Weights of a small transformer language model.
Size: width 320, MLP 1280 SwiGLU, 36M parameters.
Architecture: RMSNorm before each block, normalized queries and keys.
Training: a variant of Muon for these matrices, 3803 steps.
MLP neurons of a small language model. Each row is named by its layer, matrix (gate and up: input weights) and neuron, and shows model dimensions 160-319. Each number is 500 + 40 x the weight over its row's rms, rounded and kept within 0 to 999. Numbers have three digits each. A neuron's up and down rows have the sign that makes its largest values positive.
A block is one neuron, or neurons of one layer that tend to fire together. After each block is what it responds to, as a language model described it from the Wikipedia text at the highest values.

L3.gate27:535523506490462489512496542473443521476485524552476461571421457527520474539512550487456475549486487520488544497463439409461474582417491566467552515575496455491492503523510571540487441492424509507447479491574458444531432463471539529467475501538511478462473539513440475412483475458532494494525537405480497518512488518479539505440550465469545599483497538467489532425531523505480539545515465443461520511535510464482506487497471527474474486568519509521470445594448551541477579537456500
L3.up27:566496532481545427433512598512506508581553500513485478518558422419515478566486485529490522472468457530462583460532384524459435496456536506462517537552512555502527490547534465501503460461459478576514508455552472519450529544482479472493487480520519444494523523471506454434491474434490506445487484518484496480518537493510483508497468465507413482448509460482437465490530512576574511501504450400495509448526513460486506499477511487520582582558520592515484495465542470460499528574538585
L3.gate226:543468530619537499514484505530525474417536470574400477545466528508447495456460391547421460558511493505532509472474515502543499586566455491443459494491516499532449458484499535469503508523558520427497392469545436486488555452466412558523514534505520560561445498525466478509478453477529508368498378467522516433531474480495522489502439481471509445449548450483486508482476514522438511480449538541443514500503462522461477540459553444528518497507504494524442454426485498500537486504492462
L3.up226:514589481505499548419442527491464429438552507540447510532488535485513480489456482464536443585557465495484447529514508493440503515461472535499460447484427475546545523556507496504506489494494482487509522465523498490465520473464438508509501547500488496519501570516450488441467414467460537433483472466483569429548519443547479458536490570545518517435501463413492505483546522522523495467530483513446483491509502568442398512481477476471458459510506506466481506525483476438526499498544470
L3.gate342:497465472528491526468549476521528444478498464418563523440527528504483488534487480494517564525500452446509449464473552441464527487490520516520465510463511599538496500539578467465509413522532543454450461463482475464478524464480527516471443553559508534501551514491473539470506438552519477458446605482463543502528577514474439479518503500493529479496587477465571492448519545511527467430527473475507545478550518523518442482484499513460527518578465516516563522468528500449479431465449489
L3.up342:465551423511487521482595489521519466492476487442515550476487455495526432406487594541475463546513443517557455435516477418464613513521499495445480563511456598481468414470509524422504468547517516520462482467496483559446486487475507496485469453509534481476495534428480477500522501518505477513485448569428541441482526511536505545525507492536472451563483461471586442506462513483552520516498486580531501513463532439508496426461400449483495500537485499528509456541514493425517468467522472
L3.gate631:556522440441440482480573464511517473505502495481518497468528527513541485515492552530499397484465492495518475520524454496483594453547484510496490515473497413551519555452427508506501528496494542473507492412447452542475473487498515446505558431584562549467474463544501569483476551497500503508386463490408543500486493478583521535496449482519557478474496490454460483491542548545489570463500486444464547486558526498504517489471521548504511484527540534473471504447532596482510430520479536
L3.up631:544572456427393502502516516531501478462445476474528529549534514500514495520469488532525552471518506506473513544510474537465531491558482499509517523449517415537568533488539489560461531474487457507511433467446499549544464453424514449502520466595540453494530535507471505480518547482400489422426456504480503465517518486540496513499478478493575515553487491507472453516526489493518497494493504505471549472479445522465489565556523504519469503539566492463427542543575551420537508523534484
L3.gate745:463528404483497510450520478499502521481552507503538516535462504502510564538471410502466475480496453531475401512557481509510541485495533555581414532491452592503497510506490486448479517479539498474500497525567499586549532587561576524573567507534555408425440505431474458411479560484490429542542460493460534536503497541479511454453535502511470501457493471513557488512575460502559556472499465531452501478518515487438563510526567521497511497518537518494490500457486517525518486513486390
L3.up745:520468483483563488502518456461492436487534567448511476590560549526473487479423584497525438486505531505475486558508513523535522463524494502515524602531513537564563492488468509493520474514430487475507532539530469439552463497521512547454474507558485472498502536532454544496502428497501449398488491579430406496413507536480465436483439531542615493485478460491509438448509531532588470481466507526550524420482485561484573502407449424515569503504491553508556447428543507458521549546559507
L3.gate893:497528508522533559520554512481481556456537527555520438481553521491464529563436505540447474541560509553514535552454493542502520548516456497534500526569490491485446570406511478629529424451463493534529470484531505460544530468504502640534484484443539505540518471467471510537478490499500462475505523480464518486545458531422508478548478490433424514524460505451512497454506449522534526522479512506491471481564440557541490477483541447493564469548506463453560546484541537442542478502465488
L3.up893:535537579511442440526457495525525481494482440501550502439537471525547469491525498561570527452516443452453511520471495493508551503478558519491501513502501505493476490445451561508550485402503486491470521464514476527549530498466505522489526435433495454452608505498480531473588467460427501552508484508493415496452470513491501475495477490347546460536570438529399604458527526415485478502491475505512498503589443441548456558502430473542541571463470483490481465564555510513494492546479553
L3.gate1184:500520543597541524597560508499471438484517512569478474499450469487488506567502476520484456439530573470498444513517515520525486494554467514448551484472450523504520547491511481514528500625452468516558496483507506556506436469405486524556526449530574466445539506534478489503508523541465497508510534483525464520532513490484523529510460495477498511493509560484445547536513535485407447503485461524512520470572563527460534523555479503406597460465416545510480588606518527506530458465511500
L3.up1184:514520463446537483433500517437637475467460510502379539517508480538544469546519560564414486468471566442446500532502538516495515577520476484528514433526517478568537501555454458448504498488468525553558498507542458541517560573554465394464500483499527562453491539480469560472461571462459501451478482477490484476497484464532460496470586467515565480510482550474506488547487505453522546497407520545450508475457545500469434511433505521512520482521433517491491464526513527490439453532482597
L3.gate1229:464500485466491523494458437443503485488479442537439421491494495486452558482472492508594421427498511481508485486501497458463503477529510464583382533502469497585577541462525504512533468397558495436505477456573518552540491515506471450451459470462515423488526482520419485510615479497542527485535513483485459520576455524494546463555456517471458539420568516429497544499509560519521534521528474482436504486465519487464439510548513601524489455518500527542374471497447513504463426465510521
L3.up1229:445478507550518510442516524536494518552524432522516495495495477526510527530548460486496496477457525383545491495479500527385532538529517458498458474504504508521587503477499532465491511513619467434517416465491464495535492556494463465515566530511509449482550500497538508537617448504488511420569513533464468462523519422464526511606389502475454517485517519467536485508502449472585552497491467451521585535492486454537532514530519434473537505483490460566399617506464536464511420492472505
Description: First word of multiword place or organization names such as United in United States, South America, National; also fires weakly on scattered other tokens.

L4.gate957:476511525530519488508466502447395574489515509514496422413525490431499546517551536523502522518548502465507508476542507491497486488505491486523559440473467569529507510535450486483534451513548406511495502523504500466481466457468549554491500508608547422435507496486414527489475465487439429479485445474452539504490426474476520491466516503525497478515549525521488491505509541539501420511542505586504483486561459449443384511536500509460530588494470502512517484485524563525467513548489527
L4.up957:502480506490501477469464526423464493523573479437526434445433478499481550541541522571484455497479493470478499470480509456499495494495564504536512486490543540517535493553480470460507558478526515445542489498500519503504514536460531498502483444545479467477560508424455578440496451447492468505495470548475433502557500502514583517551522497544592516484438510444568526529518534589358469420510564512513513535519461486513398461443527500409501510461447482519457511511529557558542493466504457
L4.gate1094:476530588445474546504541514531481485480477509520527489469469549512496504472432510527521427548469495528538470548549541519467449533498507472487545490534426536558476528498472446488451425517517547443496543509455514505505470460505560516490501409444470510517494546456488531504478470536495484460538509521557523549471539521433502558496529431485543520483666510491526503498517532457518492572465467502558519408540453496588423522487451473518562463502443482518520487505528519485527445528451515
L4.up1094:514508416500486513545580531427467522516491573458517430518524488453476461480532437552542491511401448523528493508443511463516459570479477458503518473465494508493512539503456504513490497463477493533511490529479515499510581522561547510481482497510488510536519456488450529466492442575518482435469446490540559442443466515482513556487521515461539528387520478491520492452473541543517519506493491503507493505543460538482534545476585500520521457494500448513471458489440492515504477450455464
Description: Quantifiers and determiners that open a noun phrase, often at sentence start, such as some, most, other, many, these, plus United before States.

L3.gate61:466465491530541467495523474539410570517491483553476499618461468479492550523499525463464495500515501515503534496492455510518449482488484504517463437561487483441551483475444559465561478519509456464549509483479489494453497477530505497521536454531533529485551525550514548501457460597540496503544599462501556448509506440502466489423489500517479500542497537592499450505416542457440504531524450469523487528538513545478477495441558498482506472524542466476495510496455437483493503552470476
L3.up61:459540473504469519465418555521519500483549561539473570496480532524481533512530448477508432539468557548521505527520543523442501492583503527557499480496464456456441491512515607567489491417466447463511537483487551527455526508541514503493474515481504521551496427500493498538399611551544447458576457560468471462486543514520489506573569500502568480483475448503540520482530519472511446512506510530469486580510486490506525517565460561503513496566515527497446500536535553442524512492524532
L3.gate101:493554504502494555558502472498486566506540536458549534600486508473431540563483489497469466502457477462521450498499537543504494477502510527571495459479550504504433476553583494527532484436483474462434467511544485517468518519519473487521516447522470516507471503554472482522545600503479463448458572491543464456507448428514508567459510570499531527484434528506491500499540539450473569470425501495484500488535495479574530488489480452457555460534560539547538568526500515512417607566518525
L3.up101:493493470432516514457465535516547543497482551526533510522455475447512462507527425457483502559528508447532457533468511598520477517511465467514496437546476490512386431486438527547501532427461438525485452545495407484531436558505526485431531441533530524421521478477472534524445492448527466559487513443486523497526458511513459570479512493478543484459521531497454511549530493447499450466532457552447551450480508444556487547507430542465577517515483514482459457505501553460514487604599500
L3.gate266:552510476395474493529489446535506529483498500542533507504433545494492489584500507493487493549452444528497519525504542494482427507489468442530501498477531500481410570518434516497527510448436443514533478494486476518467464535489487461537458560529558555422513457590535535450391461467533544481510521492495439462495519533569539520495534452393499442509425522455461481426470558428493500438511442501538502442490466472548507499461501512527499529516488415441564475534465484538461515492542495
L3.up266:469486482519518522503578454545486464505488471570537441568552491490491603524466524524451458512531462522496523487573526522507450496541522472476563386552494507501462463427470456502497566468476485523514432492523510434549513531514454492476437537478562550376463504570417568451477502439543515570608505473510526465541471495463441538438536478487377462545488485556511447565488513531434554536510535507506509523519497517471472537460455541524498554520521479442474507518483475410482538541477414
L3.gate274:458463507493527441472460482533517496471479505581401444517479439500579605549483537484483414527489451545468588463512499503487478459547537476524523473467481549569478476542511546504562529531460461577527515579436541518438464515543455494507510510458550561477471461467570457451456581475565494418515488472583543493548530489547456507518495467561494476527520493545505476557502549487479531480483510486602519411462489488546562498490564491507470498526537501499492469490493518490552531398475521
L3.up274:457508473413495488434501481448503482545424503592511463516496551422489527499478430439468483467464529524608557485415508527499534568500517485469537510472525594500457439547517541497576583518521514496528501466511536529501483518487519439516503551475496402444581413529497448386489541472497483514441452476474518442575405528536403506525431504504459488507514536499519440439491483537548581487523418518518397476550508493441517505491501567465497529481552517490488498540513522458493526451565540
L3.gate551:489478491566467499460497424463479587509449458505465470537552506472518490523523532501464459462544494506482569524479455493407532522586510513596561432531552522493462401433528527454469500468505546502535405582504535554499554514508513470509505509545560503478476487514507506559518538468555519467522483516498437504484435484516462521588504514455519503553478509574452510498478555444510509559511526490523494463464475534496467532511484553538541590540514439456521522511531495535542439535544514
L3.up551:483506506456518492514495540442434490596512436475471557503520497475528582466456543502445508540516484487502609388528510475502527546474499556582496491455545483516475535435444519491531479489467515491544504526498526545551453455416516522576522468517501500535503571487482533481468492492539490507454552550456516489512473512512514527489471423450568501568445421529446420488490465536483483529465497492513518493467521525526510471464467507561588550578509538520475477529510531475568430485483496
L3.gate752:500470568513524527440491514485506571520518537531512474603478465535436543511535518477424550502501510550487588509581543512521425513526481495475530524480417502468487507515508459469450505524478446484542459437506444527505451513553466453569512514518506471471582570464467466530445551512528418428532524492461494483535537529520508509489458457456474491553499548504517396502475443522534514453505442548520527455568505505511518516480537468419502520547450533443491480507476532487472531498467555
L3.up752:507504477514539506485517480572590484556534636601501501563384526478561580558470516497454498441467444483505468438520518536534505503464461499453448516529409479463453510516484532482465555449512440439536527479499496517522524540512488439456494444500524518498531515535463526467434493484528477521500587539454468507491491589566479510538479503462578466496530488483472467492465453437440434505508510463438534498561506503520486509448451521503523508506436516498590564505487439474492538496509450
L3.gate778:512524503485503553490452472557529469467507545516508453563509512501456488546483451427479524516501495508491498511437510474484451415526490491518537492514425590461504493443521589485514492475483518538521440495518529520471516502531525434622534396517532502528515469539507522475523511482426454493446511443500537475486467518492534521575504520548440540428515459520448531449449457415497527537526494520548484540519484530483480489485535513468443477486482531509486500429483427453501490507482452
L3.up778:509528498447543480489503452521490579483440551573455472472380498496485571474477539478480522497434554429467434513529504476444484561521483490469510437482508559440473534514459556477515521562526530503454433538473480485516415499454524463494434562527475448449438516512489568535508485537443493512503484481482524449386543568443438499485517487505451544490498577479499491506478482506481576523474399513486495503603535470493518529442499510497513519540506474481502536458465508501490477463490449
L3.gate1113:518492494534549473470444517448524527476540511545444484550470525520492458543454476512501485481527424508510529502549537470481515508459467460464480430533453477471524551454486514521436518525538543486501499496445497464504553518588500458516428505440484492460577442452446472486504485518483498456612504442466543484503476480459505509525511573458489369405534476537543510474552498522556499509558539598449544540529515456433510518529478503434471524478538597424575523464537476484465531469503505
L3.up1113:540453474544510447508563457547501524518574379473533509589597499431470452484454529518538498479551452516498457434575563522448459562580501523491525474477603528457523510470419566463508460542478490496494434479489489488534525506497494481465479476511498496507497512509428492496515508491524509482575520499506533518528432442521497481452471503558500416469577528547522478547501502438438505534542530549428501436581581486453431505499453441544471476459505501481545566459537419514472540504502540
Description: Pipe or dash right after a film or show title or a person's name in filmography and cast tables, also "as" in cast lists (Jack Watling as).

L8.gate516:476474493433453527506543464512432526486492482497518506434460540489506490601492477552525467582511517528494472531479445486513434523474472428425473438487494462489406534554511523549449456471474425522481504481500506504468525470552489527536482515492461566460509503474517534568441520577514514506538587424510488480521558439495522429554530485531502507544461492464530454437568467473465491510514452494454429497453442541511487463446474506537513533550481487463517505535578457530519461506483535
L8.up516:501576508469482532525518445470547498487545531506421443477417478475563521414523499457488517552493477441512563484527478520492471474492479572473512489505443468486467481405496521561500484489558490522516456544458478471583478453487484554503589523468460507492496505527523569488465523495544452505477514451501518422510524492489497479468574466503510465487535553546527583399560441492580471472539484511560502525506566499537531496510505461488564574361473486501566492516524520509443548465481528
L8.gate734:504497521489512526526455481496502517499496509547465449483450479492518539539497603542514429579520501481593580487492458514462453501488497521476459508450556469483473503512528478411493513527549459577509587494413445523528474487507495540488540541471436467491492611530447496462514489441495480554495503522493450479458501419510570551486460487477500463503504509532437504486490432566486499534468545480541448511513506529459451443534424555517457523416491521500487564568506522485482452540518472
L8.up734:495541459483530521493465403426479504570548520555553511469466517480514455474540473463519488526543533413524458562519429530529504489537504503484517451484502503506499527505496545501522558597550461469492517482468486536431495452490491521596581517494472537487552539489560466533506490534516509458449515460477467487523476469467514492538467475524407484501503476468493447490476479505513517467490453512465500482485457408516531490602465539457523580518453421449571530504501522526497428474482511
L8.gate822:481504536427498474533510454444564570478486478505521481466480524506459533494478474490446453530503453461562506509476475522454513488571476450508538506456506448509482583476504476527482495577484521505511508494518491549490521448506517512575549515487526520542460502522507512499517571431580494498412556441490491471482489433580498507560521409546519509547528461492441591528544502462499428514415505587507507518474478450531462476532355540513579526472526488469538489501510478542549453530559557
L8.up822:540453536457494541439578397482595541450478496485463533499478515499543461534533451523566471469479495461559501524437463547507451439530483466575488527555538451563545552522501475511486573578500516487461475446433524540483506479508517559507563500541524504543546513519546498515438575493561478465462471486501464561502410457555495493532455485496542479534540514531495546449507452490435487510482517513495456534511479548504503497574498518499458544515499506538613462424525579545537414542549508
L8.gate1279:502421458449558455513572423442502561450492423518498406487488561527532529534502503419522453492504569439525508535526487550449467457501529491560476500434489531538440495530463515489504541512462520537499515510437493552462467489502552525470527542503422542515490554590491553536537481496485526458410539554449450553532462462430474503502550495403519442503509502531521503471502477553567478471498509534513382462510457537573414468476455516472475486490508491473448536482467523482585441485496533
L8.up1279:509508554457501565554480435455517586512543569565460452567523487449475543468487508506460482504520549513492498561541473525514498515514490492478526495439521455534443491484509416470548523465503538455472477509572495554435458462515460593585564548484525483532509508565576540551414502524433503539472493568557500518482446456509539488568452451503385524449526474503504480542450441516526511554467487538573479519466475502461494483449477569490476520463542507468574492495481492497529503553488548
Description: Periods and closing punctuation that end a full sentence in Wikipedia prose, often before the next sentence starts with He, The or In.

L8.gate176:481548481519450449454504482559455470505560587550525520576500488487507471523407447511539498447492520550418532479558464509473452470481489518492549466510508458433528477533513526451542469611494520583445489404467516536519525560496548515453421621456500496453475525532445470455481440439502476429488515397563542532486503573487543463471458501551484437485469541493516516516465535488503498511476500535414516467514516496547458459518513482479456518518514506444513497546537530427488460549528523
L8.up176:471487441460509468498501497473535447467478446587594562550543523520495544549445480435519453419457485491558532510485478424538547554512464508504514482485509475461491520407463579488469487462464476525499514492497504477459581432551503445521482541482523526443508489529449468598442481470433507585489496467483488460533525441514403470514473504457485518464506467510488479565456497518462538500462398447534474480607543519454511505498502521521457495432532411548494449493526494472506507460479553
L8.gate577:439487499513495545457500441476500508547487515526496565560525488524612490549471501510503491463471447480456558447560480508419471498503544497514520446511512465529470440479434492418429508560586436483442462480513558513568452437525462534549462431559522444572468482520492506564516551506535538541477505499541463489566497514441573509531483552509441505522503527492487535583506507473563526495549460462471449485501583471565496479496458498444520570535532488538465487525448545534507572484454524
L8.up577:509460590546442506464570454499555527505514505504541521587465556492524486538440498478530478509521472456510588438511507516468491487508487559532473475537512515461535508440562527495524543502483603492503424508509453495472488487551497547551584553527548580521524431481515464529488487523531458485466497527510537524516481503529536453519555497445525468574455541431506528517455552460438506522486498498474408459498473563493416446447487469411533501538479478453492461516553555523497550506493526
L8.gate680:509544511492476451510513484540542498554498568557563566456489529509499440522426536526501434442457451530540490441519509439408498510524541503493490464515502510481498497533523544477468508509540544470551467512473562562567424530491474487496462511441525509424571502475548470439452535529494531567551451518485520462401499503505467517522548488508470405523459459508518484466493505461473524508501516498526449423473455496531487431548427590545499472448504530503433510565504545468452536430469506
L8.up680:453466503509447513479558431572506504547510610519464432499515413492525400466463475573471475440469528561443543544547553466505460426479522447514569460547422439468539566513575436497482506514490499466594457483444532516524474455561514489496520509550489457486525520455477524473467473551496539530510576537486492478490507554461486459419476515501519558564461540517476448478478564457455509579533482518445510447493575515527426502531461477504497544534496492512541478524529535511470509505513527
L8.gate708:522493470433429552503575532511538541534497445598471476538494519493500423439403519502545506513561464510529538504488488459429493468510477472514548488546502521498492437544502455470474469535469517447484450496489574551541504502469461512480548555589550571481473457545438407419530528491497516482480497512521479426462534493466491482456583536542467459469532565542533540401459512488464510521456508543514394470547473566484495425499454491510513532508469429522519539522456564500436500439530531
L8.up708:448501404499491502448590480477479453456457468549520490542536485525559403535417463550434499441533464495526535463564416480483466505504480424531564477528489457436524460562519500476475448531523457430475436490581600452449425441510493496492507471510524572471536469499466467476519514493528516503421579520535457513524505508460493537500474507519444401495529541459484524529509556422511496531494472569486432474505498507505480435572459517556507509552486493445491520459534612534490521502562501
Description: Token just before a film, book, song or album title begins, such as table pipes, list dashes, opening quotes, commas, or "books".

L4.gate77:529476471472482477513543521510490529474508488429510566516382476500467443510450537480431467524489537537467524459487473470511509465468508547494544503445478501459548503458483526563544484456506482501501487494489456515451488389522527541517535505507492502598500524521411519517510558499529514429459518459503420546517497559520470496497453463455464511474504462558483560544429457509465563581480517519457523495509548467473457480517472577464533468518538457475511518527468488476493470559385480
L4.up77:479487507521547534517467554501500467411512561482556488569486496485469517498510511482501532473499528485543483556484481484439585517529511507543475496456463523537454583526460554509486477560456514485484499517585519526480521546506557457540536431441542558553552478526406478408430426480545410541475582485519538471510471551527514426543565476420516480493534509477529457502454497571515507483529557481469470493497461480463473499508460529594462528496542547516463521494495493459514509521464586
L4.gate429:522483483514522546541467547484489507449506508476484475466420564607411557556472531509476508484511554490497545565503511533523492429480509528469469500431510513513435492524511521445511495494523485459502499511518402498490481504505531504536469517538502500512495471534503506547601527476440452470499548432592482462499530476471538510530518466503540476520503501556539587494557515541537499580507566422534474509506527520468440506515518525428470522515520587504465514516486538490486479490585562
L4.up429:524454526394484522488503553473527522425514506523467513466443503536466563468517555473492468480525544538520523551542466516490493472486516513500489441515476538556533559505440490471526504485474477478469516521514505470450459523513470512522608456523539493571513523529545491592539459529470493530547486371450426456422499460517503492557538472509540491460440522563474595503451517551513524552543537477555395456503472448462478491451522529557478566532529518552540466460490506517570452453626506
Description: Paragraph-final tokens such as period plus blank line or a closing table pipe, ending a Wikipedia section just before a new == heading.

L8.gate355:524564507562572522545462473497480503505551446494473555522536454510504478517452564557463490401493580586508455543475457492518504510496514448562479483496499515521531488500490482486538505422555588543471557481451541503529503538546530590544484460529457494509506524443534450464575503568509515487499460595491490512508500420492527520490416482468538417456505452448526518498476501508508523538558422423496500534450532472504460480496515551536481543491512467434455508520570424483466515425504471
L8.up355:527561523483526515540446481509460502596517452490485560452569464518538455464552468496522460504486535500517541492518510488490500581526510416522525551538534534456507496519544532445497408539553477514427507472480473543507446509476444466522512423468430548494510596481427503540476549523434399526530483477457470496499551452544491538564511540509567552489570509570504513492585524410500560444487490487614493570496472464466496456505498567559501488494525467502533501526526521477476502491489500
L8.gate603:507511450487489503513500498464490505482490420476468482558502497537551499393438430577485497510536529520524522489489477477510491547498547524501502529581522472530504481537500436536482457530461551427560490540540508521527427468608483519539461498477359498506428495529522533556490511457498524550479617485517464508487521492485513467473463511541505480467503591553495471478487460498453514462567499503561444474494453474502500510487524398575535487469527513497482505475515472485407573442537580
L8.up603:507482461481530528530508453434456570522434508494441527528485464532494530503530533462510525488532487453530473596485517491482493513504501528495565490499511464489508562563452419515483487497473490460561459477486491491545474516515526522501487518502429523460491518546450446570515512500464492549462535566590483566598517463521533585511509550535509476482540564538578454427472544454477466441517491481477536486452529489502578505479508450467488559461498556499461462445529459464430559553527541
L8.gate830:431495467441461505541554453480443554503498461537454525437463507561461543427507513532536494483509490377523483414466528511488549553555548558452474447588453527501531421548394540541497443438468494483572598489475546467517432455533487471539517456515411539473444510521492535497451507508489487534574535478431490520512564447476472601483555487477474518440526538532488466433485508468523473525546565552468541444471548457477515495464456502496471499497556507565555544457561432558520558504503479
L8.up830:504484449396509410470491447421435525424497458511459531450559477498424399510490503479592507529509465477527499531523576420538540480475508488476511488555552536502483509500531494536498494487406430474541457549512484440516499462444513476460523436421467525472452442517435573459435531475488491459516389494461522472489534487490523554493547487489488445490500511496517465470445571484557481522441454496552515519498451486487482504480472398550434550551513478570480558449504449471447488511471544
L8.gate1029:518544564547523486455487462518485484476503433530426478443496476488558607437568489496465481469490465516517488499491493437533502501557510450549495500552474473424538552472440517509582497496491542519536571430496540517545518525531589572497585493428444517488489571525488494505552565533452510484502553518495504447445519524539477502482470458516501501480522511467499445502451511479476494491481495469502543487544590394535551532513416452487491449441539507473515454466515562500549446517478516
L8.up1029:432522535544459594638482497471490509503545522476424472502476487507554499469512422465471534410411547468509515500463520486578566534507510478525477512449514522521540562551526530541484493482509531535463517438518516530520560496478474451476508545521418514480489574507492446473548469543486441435503464514534561447461535462452389536508455519464537498445525549492436474476476497468489520488556497401450497518500500453487523538496479560568503489532523485476593510420535542524565424437481519
Description: Separators and cell-initial tokens in tables and semicolon lists, such as ;, | and United in United States, plus hyphens in codes like A-4K; occasionally prose connectives like with and and.